Weights of a small transformer language model.
Size: 14 layers, width 192, 6 heads of 32, MLP 512 GeGLU.
Training: a variant of Adam for these matrices, 3223 steps.
MLP neurons of a small language model. Each row is named by its layer, matrix (gate and up: input weights) and neuron, and shows model dimensions 0-191. Each number is 128 + 32 x the weight over its row's rms, rounded and kept within 0 to 255. Numbers have three digits each. A neuron's up and down rows have the sign that makes its largest values positive.
After each neuron's rows, "fires on" lists the tokens most often at its 100 highest values on Wikipedia text that the model never trained on. A number after a token or word is its count.

L9.gate99:088138103135083149107168149132149086099077105187125101114159155102147094167116086153135113150137166107086172133149071147144089169154122100171166148167057127108180137109128174177109130153173038151153167093118193150146161121158156168158109154098075147144124143150146151199141128139108097160205112083065139131159079180121154186122111118085114167121142168137115159173134111073152111114126119190146061168116127115146141119160180106139202111120183126129120109117185186101188127132092076125141101080159126096104096115114145139118114163136099132128083091106103103114116126143150114061
L9.up99:147195121110123128098105114144131116128081075147164105131095149108082136109068117101171107156156170099159058132166130119047179102110115124149138145106153146098081098059158182168151127098141170158165106123136189088116092122079134150129104100127117081086169126136158116166114098123112115187082165088156073106138096044122231140142146115134052110077099141171075120132121067099117124193147146145149138140127122148113153121166150078169135102087138126203170148108143144153138106119093142131135063117113111132094116117155097088138090165126098111050094124127159129139112135120132070108
fires on: " M" 20, " S" 18, " R" 12, " 202" 7, "s" 5

L5.gate248:119154079160125174132147077119172159080110120073120121131135124178177158129150103114097155142140091132138102148145095089098111159107114081147137101082135103072137204165128154186129129177100154098149173102106124111071145127123147168125138194123101097155132075130128120127186117126121125151082117145066092126117156090132087154176154112165165142067196146148162140162088085163132076155127132086132188130158113159112136167127139145128161134098106082146140097144094081146153156160149158104104086056129089092136120072206107130112179140094098096102153133101199126099064153031146122168
L5.up248:144121158160133094172089105135103118055170134115134112149167129118151107153149093102097122121161158120116093096174133131143057141099200100148109114105174142128066140123093142183114194170105090176073147082173146097126147113130127145138098106162097112090141159093109109169154076091137116148205147116086104112126163099137167116133158142139094118117177138091108150081131117129135178102156172093162160178088110150126153131083180106135139109103149088127142039064143201097141101055180141131165125152099111129122119080119116145155137125178118142078143152164096175034171126146183106161
fires on: " Le" 63, "o" 14, "ed" 7, "a" 5

L5.gate14:141093084114067142107173139162123159086133145105179173160096150098091118115094121105141135168081100110128170173141184117095075155174160095146199144144165114174106101091114146139189136114039138164125185109135109149185189153133103112097103131105125116076046043143138160118112095162092123168158145117170114149118128113132115192125104187147119161152131116184142125162092131142109109132121187131100136147093086129123112142158160087111116142111166171122137117101141141156192154130175125144125082100116191102181099109134101142101105162166124133209179151166164101135132142065074146143
L5.up14:156133098116088092114141169112125136150122149104217174169125128087118137147165107117174093070137166142159116128104131125101119107118146152115123150126137137085141161155088099104187127104070082138079095073142166095096142081145126122100116118132147105057102132139092139085127102163115107099102149175157119125118090111188092176176126199131197137091094109086151100109066149125190072094160090102142154127108168085137144052082073111146030116133168128120116069138110145159111093065121081067134114163134125119162136133116091133104144164121133071174158141138131166096087125118137185176
fires on: " Ch" 30, " Sh" 12, "p" 12, "q" 8, " Ad" 7

L6.gate454:057157100085133093158150141110116120088117154151079106176089127141123131141127101156143166112163077116146153070114114121125132145120127180105154104126108115143120174083129100179147185200120070115135195101135167111115218109103076137112129126153126138146163129107139113157099167121073082135126122043050073052158161091065118167091098133137127172114113102129135134143142139150152185187177094107130076128197149173131109174127116115175087091129124162111143172177117105093148104177149104084154137143161101138101165156132110119159123090094113107196155152127121169157136181151112162153
L6.up454:113155102085114136121095105171099133107087126148127107173078171137130115114075178132053151141097148162182155087146186158113140129155156143179110128104104098205116081144176116165142087082132080156137134087195106113126192124174194099148153148123102117130130160126138118153177120088142099109146143111137128109117120103137123134156109170101177140152093162112105066073134147108054145086096165140168168137098169151146151106091099121117061101130119143126106110131184139097111116063098084141181087125104180133090143092111081098176141172084145124149165050124179148097151086147055128099
fires on: "-" 100

L3.gate61:144102155172100088133101159099142136103109108072101181135154087099136081154124141105154128118151088124095108154121153024130091122142121108140108128075136107120078091087126160133165108105102144071160144090202104144169124151175120185116158122147092178118135179170108141107070154114157174163140132163160130083099061104109116202135126077148181134123129072133180139209157147086154116159184151152113105088149078184034134132189117074131122143083109128124118104108122115104125092138144139103110148063173176153118118127128147096151104105144079144136104099116088090099122135101113098182
L3.up61:090123071090128122119114181143114172185119115060092102158165134141123162105042128101104154120207088128100109148111133099101061089132107120174130150111122096120148098144163167123122121148144142135142132095127133145165117134156100074151134058129097123053157169170074149131114132101114136092093084165124099094128110119132103180188151137140104086068163143167168162165147158058185187149091161112098134195152122116111148100159128083080110126099107063120159193165110194100169056196124152104149160140140111148124105107166123110155104109143131135112159132151133155149119073175126087124
fires on: "." 31, "d" 12, "is" 9, "c" 8, "er" 8, "ing" 6

L10.gate39:091156131130098197070143144082072124182074099162143145109132183098123040150144116176153134118080128137074089167127096094107114065149177136089128155138161121156133127146127140157120090141159075121200166123097136172115155129127188071131081096184142168187128158134106120149118102079153202182158138106107193164121140146150097164162126110119118148092101103170171137129173076100143129123136161134128140155158177095147157140143133116110081184143106071157108186064148084122162106099113144106086078110098136107155110130193096144175138159149116143121110134174121130169072156150137127104
L10.up39:138111132084132149196090111098159191057129137106119119138118082136072132083144146148071111055078191161164147086117131133113106100142096158097111093088119166195137096129143104084091116145150123147141156159153124173115082076173159157097090087123150153104152138131179163123141115132113135126126134153135142126148161152156048095139189126111159108120155110138131106095094155141155108126044165108088137149116116133098107171106093133096090092058165168160116145087149099160120068141110160194106202169162147085181129150170159075128169152109143091146149102143107140121111185201112150158
fires on: "ale" 21, " h" 12, "en" 12, " f" 5

L7.gate226:095098077115085162098128062135141159123075138089102145137116149139107107135096139110179139140121096136143053140119088127107119114160168095119088132155146136111067113146141166153132207153143129075155155135141170117059197199114151110067140149142147102122106085055063077146096160108124120146137116142100091080171142152102146175085177171104102149126169200114104106089191139090127140155132101135117132175100121088054145093133118107172195095143171118141141112081102059109111125129133173129155103096145116121077148115098102175149127121100145124100050101099145086123151159111174170128
L7.up226:194138111145134162130160108123126069151116053087077117148142146127143129098173220123220106070112126100149119116200140113102148141114180114070127122168118107087149165135157106124150166130095141137155196119111157093180174149157137087091119134105111112114136164125096128059140116154159126146153182098140178194132113122093095146165103106133103123021144108101161138115141106105083078104139124133134088142143100109129123110098171180151178137148130124105177097157161113067095139148155126160153058163120113099071161048086139133090105139146174139144074127089143141140139105120101155128
fires on: " A" 26, "ed" 10, "es" 8, "s" 8, "A" 6

L5.gate429:135111144173114109124141137117128114086090112077105114113198111121129068110124093087109116128074152134084098116088141148117140177158179050141133144199139147096157089111116098151158132058119141133154153186116116197156114141172112177089091134116075147140104097153156168116171087204126114160108098089105186088161139139096100121145065149123103117132127077116105128157119099093117157145139117123109088087145121100182084116113186149151150094144126166181126133122112203137182196089115108085152130157117139124177101105112174144123136171171072072167127205091128138138095103151148181178
L5.up429:176111154147159074145148167115163075155112147108106150148149161159130124097107074085072149147101159157112105033124147125102092191122088108120082134166169125138170146163101167180132165119159176131132126131086154159151077158172125183117124155097128105150048119149160086114157134150189130144121123143110136082163129172082123105139092130183115060154087128135128156132116101130108133061101085112188151156128151057125072125148109167111134075156113138166156078132083145171167178099108068056123151144107132109208143091097155135085138122173099117157125176151149148175112139139153153134
fires on: " S" 63, " K" 20, "K" 10

L10.gate415:196119155101148156173121151078182167085144099103103070176104121149111095109126139153075155127098100130063138076112107169139130128113129132100137035110112088120098122157136166143135145112145054104165130129127055153107140143130147152113109175114156148082079145084101167105091157138160110094143130136056139092179116192117194156078074178109131131075095124121114068133087122160129160138144138089111112100149147124138132191067084148117152133113175158148197104183129133078104089175146144151223103142126150139124122071120119126103145136187138127106096096113119117130120098155155170083
L10.up415:147146143078165127116085160142151124152119177184101153109078136073078129091083107158133063121123090168171170116138136112149143154173086096123139168080132112150179140179121152093093126121150100130115052145140094096137142116111121143091093155135193102135123105097130109154092129157109070063161102141115133074194115132121145165096099116135127199101036095137152147122097114131161111114128134133084146080198087098090127144080153130152054137141139093111094133108153192191152117107163127126131140108197160095128153113184131081084119157135136171152190174174113105088146112146181095107
fires on: "et" 22, " v" 15, "p" 13, " inc" 10, " comp" 6, "ir" 5

L6.gate118:129147096146165132166181133086103130102129131139128147157109158134093113159161110078116126103103114112176165149091133087177131154169103147173138159110155152153176158146082127176169123124069114127135111125157093157152165146135096219114130126186112118096143101157139187159118039191094100117093086125117139156133080198088085122119118131106153133162093219116147147149063121163186170130147094129107150072095083120159088153115090114152156141086082146140163123147096114144154116096132116096087090110148187115153094126114115061155119168055149176180152134142140170122202091108114145160
L6.up118:142111120114157101113105182114043177158079155135174132169145163140064103109121146088130116124084148136162162156118137086149118209165072129105121154091078125149153024153090155160146143142139166164172188171160132158167059114123133106143150087119145078118127069115147162143140063110150129089097100094153074105141127162149157134149116170120118124127128083128131127109076151109122100114154123151122129105130091041112112111112122151122124119166157189152133124175078124130125134072142146066091172113117115112149170167098101133097116128163137082160148060142199183114123090070131098176
fires on: " K" 81, " k" 16

L7.gate205:180125085082146124115156141145202112126148081083099084157106172112107167078090107115127153128103168130134115180151160125103153134137159148104150107063156127146149169123187143090133176130173158094160103128103106169100120144123156164118100143053133133144065138058148171175107082162105149133139135105106117113098125148144087132101122150097101133139114059143127149171086086162120118185134128094121130010149171148125154163105129148130106165090155117110162109121123103071089116156095066080091128080138125118123173060105093119173047124157105095121158099178102115123154139170192093155
L7.up205:156110133110177079115138101153169110155123164179134189156120108108111142099093102126180150140170156136121119182127127170119161183168162150126145145092132125152128147093155117088126164117191088131175131118091067105142141116136137116144096174079165154125077120106165131133057154145105130159186104156130107086170078152129086163074074151145140132189147191116139096055080133144111193147083095108144140104168169145171153118094117134080124099089177142090070072205135184155105154131128129060115114139109129161077119127111169122124072129135168088131203103124107072108164098125130127158
fires on: "et" 27, "t" 15, "p" 13, "on" 10, "ation" 9, "ut" 8

L5.gate378:100122122100042136123197157165103123131080121078130111118136076143116080155130106142128140127080170125161130133131113146149142097093164088120124144139120131138190149150154229163087086119162110080114133154143199090117078116088097109094181136061162154123126138169164100133154110086129126119081120075082139080166116104147156161128123150059119197094071109118116160159150056145090130145127125119178128093129088102064129139096123135168101143153201121086192118110078134175116176140165174131115113051168097145161108101109115115199119141131111149154143109140121148090126118112175106107
L5.up378:170099122088145116169189132116151083113144120127121186151131140163095142080157080095073130104082120133164149080114118144144128135157115096095106122179128122144122132188156159138112090164100044099103131091102168087145102146142145089121139117064095070156111088196174132119136215083163099144079145135131058163104107124122115105127184147134159145084114121101129096150150134153154092141079056111085130081169127135146168163154092202167056189162128079089081150133170136115086135113158093158161139079108128103142164124124141181099128079135128103153135113099082136172115143074130116163
fires on: "o" 60, "on" 6, " do" 6, "ent" 6

L7.gate221:120137134127098175124151144099203171115096066113131084229169117161117122151106117111141122106076114117096135145084118127135107161172172126177134119117131156125070136129117192147136119101118141141091157157150095134126120175137090123091125166106127162109120154078114127108214138069098032138183170131115121173156110161063121144109095185115117127154159113211096114126114123105133160115138145119115130097135131107121133112062075116184126150062090074178137178105186106098141082122175123112122101116150113167107155085084037158135107151103191139101143139105127137100098131166150131081
L7.up221:179144161122149143101125151140185155126199145175125040081137152190147150175087117154167099111111113098112135135080115135120071145117109134055187085146124086099137169112116171122080145164145165107095069179083146120139107170140099149121121106150132101165149159149135166099120121174107034129114119152085100122075131123098171099114084125100107098110145124139160153123104147118092164165103103093083041086175110107109124195161081069106084155144130173126162134140196120120135132145167059150157118104134145144178116169135170130093173132120140122159151069125113125133106191142088113121
fires on: " mod" 23, " cont" 18, " int" 16, " ent" 13, " ret" 11, "t" 8

L3.gate305:119108109111111110090124189096181113146090087164127175102151158097148140155128104127149179161151144099134115156143117093188153107194129164129073128107083180150123118055111088160131093156129089097155153092168130086123129096132127103160172127117086134130154117167156174128094082126097149150156132094159105105125137137047143155135189116170142159134146100067182112162125148056185148117159118157069136084176166142123166147126064090103085118087067117121099074086136147087101158155103135148094132076183083118151090119120142049143168150113166113199160105137139093181127145173109121118
L3.up305:181153116159210080108097169122137125148151155091128093147166130124218132208134142117088183145169113101114071140063157144101116115127125182128138138113111129097111148080116083094096171081113158114148165132159143154111176152083162123115114084131107120081131118162072127163039124163110119172096034113154130158127076135139112122176081093189099138119118160116131121138117136095130127156137165112076164153156125108124131136151098119100110155123118097144074172122124131107140091106128190096115161184163126100065091093115133095039186114153160126076132142111080100162117108115096141173
fires on: "." 26, "ames" 18, "ay" 13, "al" 11, "d" 11, "ist" 5

L9.gate443:095133111078100167131150142107121139131152060072159137114159123160118138135144155109180145167149087083122123179141081088104168156139126147151091170101104174022088159106104162134112140125141099139088134138096097145117179103115078127146137168127193136184102123046105120137128149118180133185109084143071094135201110077093145167195121181097091117115123174098113094164113120109140054098181111132181188173108158106118154127158157095166164161194142136122161090112147113113101081115193127109134111108115074138125151104108108116088144140134119131140109111125153072150136148125112199167
L9.up443:068143122136157138155157077132153097175059174158165139114117095179179127127113126088121150111089114157136123094150158131132163106099168114146147136193116202180154129146182153090185106050091101064184173149099114133069050121127168137078106136117126108161114160094181078093174107116136061161153147113098113141141155152121126096158095176139120156140103152170150146167132130079092083117107181110069167156123131098132166127126057153109125075070159168143084178123136160134100152134071176130127057156128123120131136085117125140119107137093107160116168129086172117103157133150101129139
fires on: "s" 24, "ed" 14, "ame" 6, "e" 4, "ived" 4

L11.gate490:130135112085116112169126187096103147096148182116116144171135146140132095114088109127073075132156169140118116087122144097151095097112099147177110090163107077168107133141155190158125085204078121109109098136122097127128187140088163117080079127158125152181135112158108172111111197096119079083080118099145150102152185129143117124108095120132107204088120164123083140130099143121113177130161165175166135185124082138151139166160163099160203131145109139161183197125144081075139129108092118122136114081192083153145146105175091111152142148163122171036118074144117100130159129183141129096
L11.up490:114164094153109162122057057191126158101135161132121053118177139180070146124135089151150101102118115172180087138127113100155070142112171117120177140126153120146133136104154154158134086170191121086129122171119128156200137122160120063169149151143156118150173112131163169114131097154102133156118094117080149128173110167170144137129063143170088128138118096163158121127116128199078098169112148137148110091090146115160084144105138121083155150122094018119120146173139094166110107097102130113121151135086147115128119184179179140179121144152091105125158089195061130113154103137154061106
fires on: " d" 44, "art" 7, "or" 5, "un" 4, "use" 4

L7.gate403:164150132088133142167123153128118120128200136118167172162220132068136101100079186128121149122109101113144124100057150089100116092100162155104109152145134180130172162110139214074134155097099032164161120150069108116159137154099128185110115149097084115147151088136120190115134163133096143119165097129140094153161152155099137106070081118088164200163124089117098137114114107101179108176130177107134131133100111085118102142084133153172115124123176132156197155148147080157140123114144093115090088135108090200141081093177122087122118142138135094158151102092143116122112152216135128135
L7.up403:110198194079143137149141145144187140122133107155121182140167099070111114159101209143142123154178137153088101106065149112176166093124158127120114134159125197129152142082139135062156144086146079111178124152083136148098073162090098080104098147093105157135136137164098160123109166135093167112167113202181085137107201118155130132117130088141112101180146100114101127089134155128125102115163205135167119147057112126100103080073106132085114112106131180121113185169143189164138123119098143138109114149177134170098060101138155099117111081060121106138134126089156129130141107178112144109
fires on: "ch" 20, "k" 9, "al" 8, "il" 7, "ath" 6, "im" 5

L10.gate181:136148137083113134131128159089091095107127118128126143107145199115126110124143169168113085112136160114123122121121120089185175087094135083102086117172094117126106198127136102165117205180171086103140149085130158095072130145107103157069071138109089171147105151147096150069151164125124160073128105066084138158102156144100163142172125085126131060132109084098141155131085165087113102120214098131151147144104131078111185122127167096189106089125158179141146126131167150074173132151094096123182167095099108152176153067148123144170162176123127163145085092174090176091109131171117097107
L10.up181:100174131158086139156104123150146150118093129128146077101122167120138155177073066134179171147137151126137128093169141095109137143116126077129158135098142099029168116171138093111132129106181086114147171111130125134089036150160137133216099154123144067137140104141135121123152157115150105201118109073197151120124090103098176159091144124086107131106146157123118122121087075141114134116133134125120160163147158092161131134137169111133187078172100109106195097113142062178073139123192111121113121091126167098053136113113130109119111129138105134178057116102169106097125097114123213184
fires on: " S" 36, " M" 20, "S" 18, " s" 15, " m" 5

L5.gate166:156155122091118149121117156125154156140128112132177122180113085098107134136056145134122132128201080139116154128109147121074181128125136129148185157123224087123139091186116141148169119099057168121119109105066176159072133117114095183136131096108132084152101090104091130143143133129192109127141098154129143077084129142158174103096125096152128103172137128078065143130112076109148120127130158117119146084124085165110116098078108146037159163118081102155182153128096126099142147126167163084079125098133114153147106148152077083172113084136199129116136195099100161105116048161136175170
L5.up166:081176167032145110086124117123150158116106160150152117202123087133126142135153150087110087131121205133111132105107119140099096151159119109173085103170156106122127131132123130140160144096091130170183121122123127105155145113049115175147069078091149074090141121121144090168125091104111109123112182125170097174163112070166154139163163115198210115158106121096149149137142160052104148080115117158042122111175118105154083046103092082116105117128173087109135113161148117092143135107119088114136083157148096130085134152118132088130130163158120106194112083162125134174127113130103142196
fires on: " p" 67, "p" 20, "b" 11

L6.gate194:155052125166175144122112115075163115152131124096104058125139168116096148141159102160104161135125098135140089178150116080130085125183132141113127101126135099121133134050126178124053174169084150080171164143132137088116066136121129139085090184156105104174128054150106142090196164106147132110131143122155139134071134145112094108142067104161176172163109131178078108092117160108086156148122151164105180122152202193144103175095113116140112110091116131134149151107148060146055099132143105102151102109132081211144161101151115104118138151139129141119171153188098139138141122137153184081
L6.up194:118108080119173163140146159095135144138159178087155119163080131124141119079129048187121099179132123147121105122097125120081147109151134176150099162121067116115161123150159167167129194155141131088146157106070149135091097176225158150145144134151131086133129097083155197115174131153107076126169136102117093113105150125111133069093162145145052136125065132121120190124064163180152180131132151118146134141135111146171127145120143105180091174130154120101147130042153191145157090136131125141130057134169092104068149141141128137145165178142132163121169143103103090199133127151137136182
fires on: " t" 32, "ad" 18, " mod" 15, "t" 14, " offic" 7, "om" 4

L11.gate457:131136072140154116087161175116117130115163058116130143054126142108118094125093147134121085126165121127112145130115095177150171191104124062127149123174112099113120144144063140153172098140128145095110191081112119154105175151111066107132092094077146120227141119105094159168086128111143142070060140091079123091045104111128116155134149142138109115138151174155061047133112132109165137104110083154139131124132119069089137181170144152125135161140135054161149147039093068139102179160185158118129122145095121137157104100100117136126082128145151102060163127113096105126119125122109152124
L11.up457:137180074136145076130150131098162129147091030133095121116081130128078138104132078144155131121162183141129117099179100082172149102110149107088134126108162141114131124156138144132157120065131139083125177155152117113136114123141071103139098131135096170169096131126140074123141098117132088072131127117103136097134083078145187169101106128152113170162122129135151138126211149142089137148149068195175088166086158156144121141145075193223138106143129043149154118151159078166103155144145114067115160136132170147107110101136180093158075073120138086124099133087167181078156147118173140157
fires on: "ing" 21, "ue" 17, "ed" 12, "ition" 7, "red" 4, "ation" 4

L7.gate49:111092160151165170140159130116191079107198148147084079160176147079107112115130042143158141141108134158144148147135141161150175104111090158142109077126165171147126144124188121088091125141078109066159144123129098157105062082105162176125131117157130190194089100120168159080132131129101092139189123135079143112211154156099149120104054218138132186128130093125072127131095124155085149116096133086146121137148107169091115155083092145161084142136112159126155084112125111141119166132140076124141165083129128139107150119129146117120080157154075191151066154160149081126112140142170125112
L7.up49:161090075147123114101119122076120139174193127075124112166141139096091139069134074103170104107122129121112100119153127078192101094184148171111102136121104153105141083110167152131102152117117091095169123121083091130146121147069105119156070157118079129092140131139188127128084110129160126133093152180129111108125100110140157146170083114176167100103100116183176114208167129134124157105117120147138139083132117144103111097095101162192084186115195153176120103146138145158217128165131107102222142116084093075142078116154148086072169177081090120101135173114159154118134085092126125143
fires on: "ot" 25, "ct" 19, "est" 17, "ad" 12, "t" 11, "et" 10

L7.gate198:116162080119212105119178139081123094128126158103178078100175121154126102147136124193108147090152114134071133202097118125105149104102163143109121103128145141103101146118153081134152162131119114128135181131170126122156074190102142212093112122157058121171103142134124214106170108107120131142111165187116136111103129084108112139162153110124117116085126086126079088164185120095135155217147174119076113119139123165145168156123149131101123121099089166149123092124137136128192147116163209100173180070170160067122117097121107146170122151159078103086125112117153145129084121141162057141
L7.up198:153091105110163105116149106124142108155112129099186171112162164175158123118082114126098169115173101138080093163051130098111144201110121140116115073086144157125136106158163154109099136152083142189107140155128157109139158116130115192130054143155096124162144095134060086116134144143207111119120164098117109146087129129141148165139071119165102152110138145126165096171117112122154141136126174130101203103135141083125091153173113119084087156102113093178089113157113120087079096103176160041113127074189101134151198126112146162120122122176092081121123111164131126144028131185109171093
fires on: "s" 31, "s," 19, " the" 10, "5" 6, "as" 5, "s:" 4

L10.gate379:140151163141087097158131141138161142143104155168161134097178138131131073087101103112115164162148211153130083134148122186139104132107147097082147105072105085168154102080107140176108138087108104142153169134134200093193111127119144177109165109093138134202113142139134134137094108123175126122141182124077100078073083168135156159146122111115086186099148143099107106207113201127084169143115090158090155162067121086202126108118158170144175097090098102120158166092136162159134115072129128134191117098153126197113094137095129140142077134169137102140101110067178140140110158125140123098
L10.up379:111147151113175104154140120087151098112097074124228121088103074136131171163084117130145097141152117103091120139091143130087150136109136144092157069091113109151142098142151103152142059123104141097116169145147116084107173091116153111153150117115122127144125120101175149141119109206159077185127138173120195155150143114130168132164102155098153128110152180114114098163116151162128189088143199185085178110134098038175144148124137153178115127180104155148066156152130112114127098113157168069133080098121093104206149080143072120082134121131106094120124127170180144149159165190101177113
fires on: "s" 55, "ed" 8, "s," 6, ")," 5, "s)" 4

L3.gate372:139134154093133093064119127099132107134127176175149156159154166125092101145178103119168122153082127107145096149097151149064123147167144101104168090157141100080193078106160104195143073167150109120179112188146106114127189157210102105158093184074131128089125133161124166159143136171092087106128144111164085131079159134145131119114136121082105153095205132181136172156099101107112148122129080129072097156142111129114148131125123138146175138073107109113202110119085118073144090162146143186125128048128135128185061121114074149124192125150119103178102110119140107083102103175137119108
L3.up372:110079128106099161097100137165213171138162142119086137139169117168106090136124116073122063156179125117212157151102173142150058127069123155140116158166120139113150107200103146172134071125112164177141105093113117103102117135139101141162126134120097110158160174122146130127125168110095132088149123166070101159124147175100137102100131079117164117027111061140147149125140165098159077128115047067115135138145157135085169087117112083122083124118200121125142147177111161072172129131148168099155168152173148121128108152137166134203125120145101157149112116052139099092145108125116135111
fires on: " ex" 93, " Ex" 7

L5.gate53:141161115123089159138127148052163124139228076134180058169144145131163150115165131116107180079147125098108142116113147113155094150090164121141176073171138157143112115146152145151141143123145120143096163158182036108133127151217120143130075212150141153093114097148123200118062164127131119135124168101131156164103146149125131161110123079110115126169181140085065095123108185101146157181151080152082126195147173131090205128150213106148186117107105125123116139119129177109131124125155173153101123120126137113133142121123092112159115103145150081101126109117138115116116078170100155147
L5.up53:109148150071130114129131117129219153102100077132103132162083116134116118103169153136147124102102124108139141122129130124122110094087160083112176139128153113148151138172120134086095136115172098116131104088116122095086084161138138168186095146102186124083177199126156106068125117108172105125157101112183099135056110064144193168123164121113127129087118145140139144119129135141133142132151055098100118094179127127143159100181210084162146164114151124156202122164167097107170111169112166161098160127061212118131128099134112119131108089147123144214123138212190083111119122085103115087
fires on: " ex" 76, " Ex" 13, " Em" 11

L3.gate397:175072178090134095160094111090134118114126137164171085166107129117103094145135132157126115146142088126096138129096143134202131129140149155085134072119093197162135125124100136137140138112169147123080153084120119156140123150118108082191106084116091134108170123114137136125203185159134096077162115106115100106189103190063121068120109143093067137161138181069107119133138132160172166133099091095074075146209138145188099091042142144164075076123093109161188198101125076128100100139157127153131110150153109130106103139116180141112148141096179127152160101127179174155141139140140136102
L3.up397:123140096108172110128135124178130161077138173118046149113144136118119131156112194115083161133142136135096129112119103082140079096136137126218128159096063122116083077185090114151102133089158109147133147156074158149119140137157179135180114143093134100160194123089065138143082097113114144185127097127096062128105140142107172119054093164170155128096060145111130093097053074118073147103143142149086070153100108086115147087108123186087128169151131109121140145083172118054126125146095101125163105167144128163121161100182154159146135098136153085111108101179133175133108155084144154119
fires on: "-" 53, " by" 37, " song" 6

L10.gate264:089083087181122094152140105132143163118139142150149132063140160082150103135134131131111114121097117112119178097100115106078193193104111106077163200099099165099140086141161097163081174138129115209083118163166149069111089129109137156050140104111097075137115068135133172167134036146162083121111140092108132143125150123084136116102144112084071134106126116125117121114164145129083184141100128115111124123159095123095120166153159074141128111123149135060148152126175104103172157080117147118187111054082150080149154079108167170148108175188100082158156140145141161109127109106121150075
L10.up264:186109124108126161078098118129113173079189092117158059097157171110127132109122101104164153114114135100109149123113141159136177142099119136118153109123164110146101081054170133153089144120122102156076155108196163090116156114110114159091123119136139078157106133088108136135110072196185092185149161122120190130120143095126119200129092079113104132141179141156141083115123151121153096121106142121105156211089113084055152190097172128124106168149093169115117098136145112145150119058162213151200075183157101123124149153144155156145138161122105082150140085146091119118119087158145189157
fires on: ")," 24, " -" 24, "," 24, "s," 10, "ing," 4

L3.gate248:158076183130105118087124125137175127075123134160101174139133085126122116100154080184134175119134157178142123132140142109134138181121116094136140112180176190124072145044121133099109148076137118091066112097130153111120102127146119121173168152103162130107125148178114119100101179173090137089109132180133095107139121177158101122178140050155141093136100092135124128179168191060142127122116081120112036115105130135160174112117086127093092068108137153154169121119077146125159151123122106096140146117143090122116124085106186088132203140128157108142166098093188151211100104122196115171
L3.up248:186121111172159076178122135087149121090130080107155141043150126132128098128075165145105135104092114123121122068153132130122161141107166151163127122127126106103099128118159168113114134082082152157074159109096144106142162067164178142078163131122116162174156092176139084112117106160131214163133163136075123099085133146074169171174182148146089110127143154136204146131145127162062164186178144111182132138073113133093122103132136145133129136164158170148106133061131144109158137092087069140139055108108145148163107055142112163089124156101122115118163085103113092171171164122083096172
fires on: "-" 100

L5.gate114:131160056137174132122185186123123148127129100153119064139115139116141032172116090191158162141111163191098093162115080148093096093109106151115137136085158129143145112094067121132119180103071139135086114088133135164135095096094091179087130098132124126114150083081175187081118123123189192127139054149097175130143117188107131117130168057076107188137100171154134128143131112108092134169155134137143086112153167146111189092143114120118180123130132180178224106085101093107129142175116145118108120107149089130104100135150129107155112104102133128133134109115146117093155091135149114194
L5.up114:122116122084158163170188172087087174101158122115150090147090124105154164146107106126058085151122131119084142146117111137142058105111140179115086093153088135108115187133119141114094104159089136166110118146118136201167187175100163138169063139157073149095130143146076177080134093106116148106159143131128151109182131123119161177145153074117145100114096121129161131100091137116099149189170103116086088113093140120178102141132206087095142159111102113112164165169114127089121113107120151159095075141090153159041125133192117116119183102175067127084105127109114154157117036147101094115
fires on: "b" 17, "d" 17, " mov" 11, " serv" 11, "w" 10

L9.gate50:093042091125110107077134161179169151102152145093130119114154127157085075139100161084138130063132106163101190194138137171106109137154133088109148077106136087126205141124128099136149147192139129139152134153169124139104113108142172149153114081127138155130162143117120172120118121139083167163073076103119150113096071183169073113135133161121153189147133112167157148092155110086183152186126182095138155066139165154124123168082137102087117159113109110181158101066179127107157096137110163146148139115133204177181149152149125095166206184092083101163118112157152124114141156138120138109
L9.up50:090112096097109140152105140142178180187151121117074127101130102131158149122158200112115171127124138180150085121123115105181121107115087138129107196063107131151125121133077120135130165183137123088083117101109099086153120149116152109095132159204154145154105164136127133136148073095168138169115100104153148141118101176143133111114127077157161104073118109128109059105149105146128095140072137077151101068136077137183090179098123201049107102135103118108031107053113068105129103120125159108193164147122177099146169108158171109141141069120137141149110055099114133114155146109162112129
fires on: " or" 19, " N" 11, "en" 11, " h" 10, " per" 9, "ge" 5

L6.gate109:073064121116087161139121113122158170109177095158082099178139110140121127109080123155120195110176118112154112148187088132110119158177142104199129128092151144120158110145101179198105120166130154069114166160146084083098130105084121132138087103147100115137154104115082131148103129104133108149153090086113061096126124061151171163136125125100101149104147103113180123121171104040182135141145079192136094164150178159108157111144082132122124125191141097112138060084152108131185123073154103089171140127104122141099121153123065119168106164151111061135131155085185186101076132114121152128
L6.up109:145130055172098128061081176149138089117107094111140104149118089143090165122091114175166146150126164085082122186150126172108068158116139123113119145086089144121090084124138127056165106073094095170116162106084148121139193123096111169177160167129094133159154118137128106177148139068150154134085074155097099069133097077145091117097159145113128133142151109159147135127175100139146129119111092119145156104145133116090096107140145140108149117192152209168102105119064127154087070124121094100110158109083161058054097142113104127155200148103135130125116125130117116131109224130097163080
fires on: "B" 40, " B" 25, "ost" 14, "gan" 8, " O" 5, "-" 5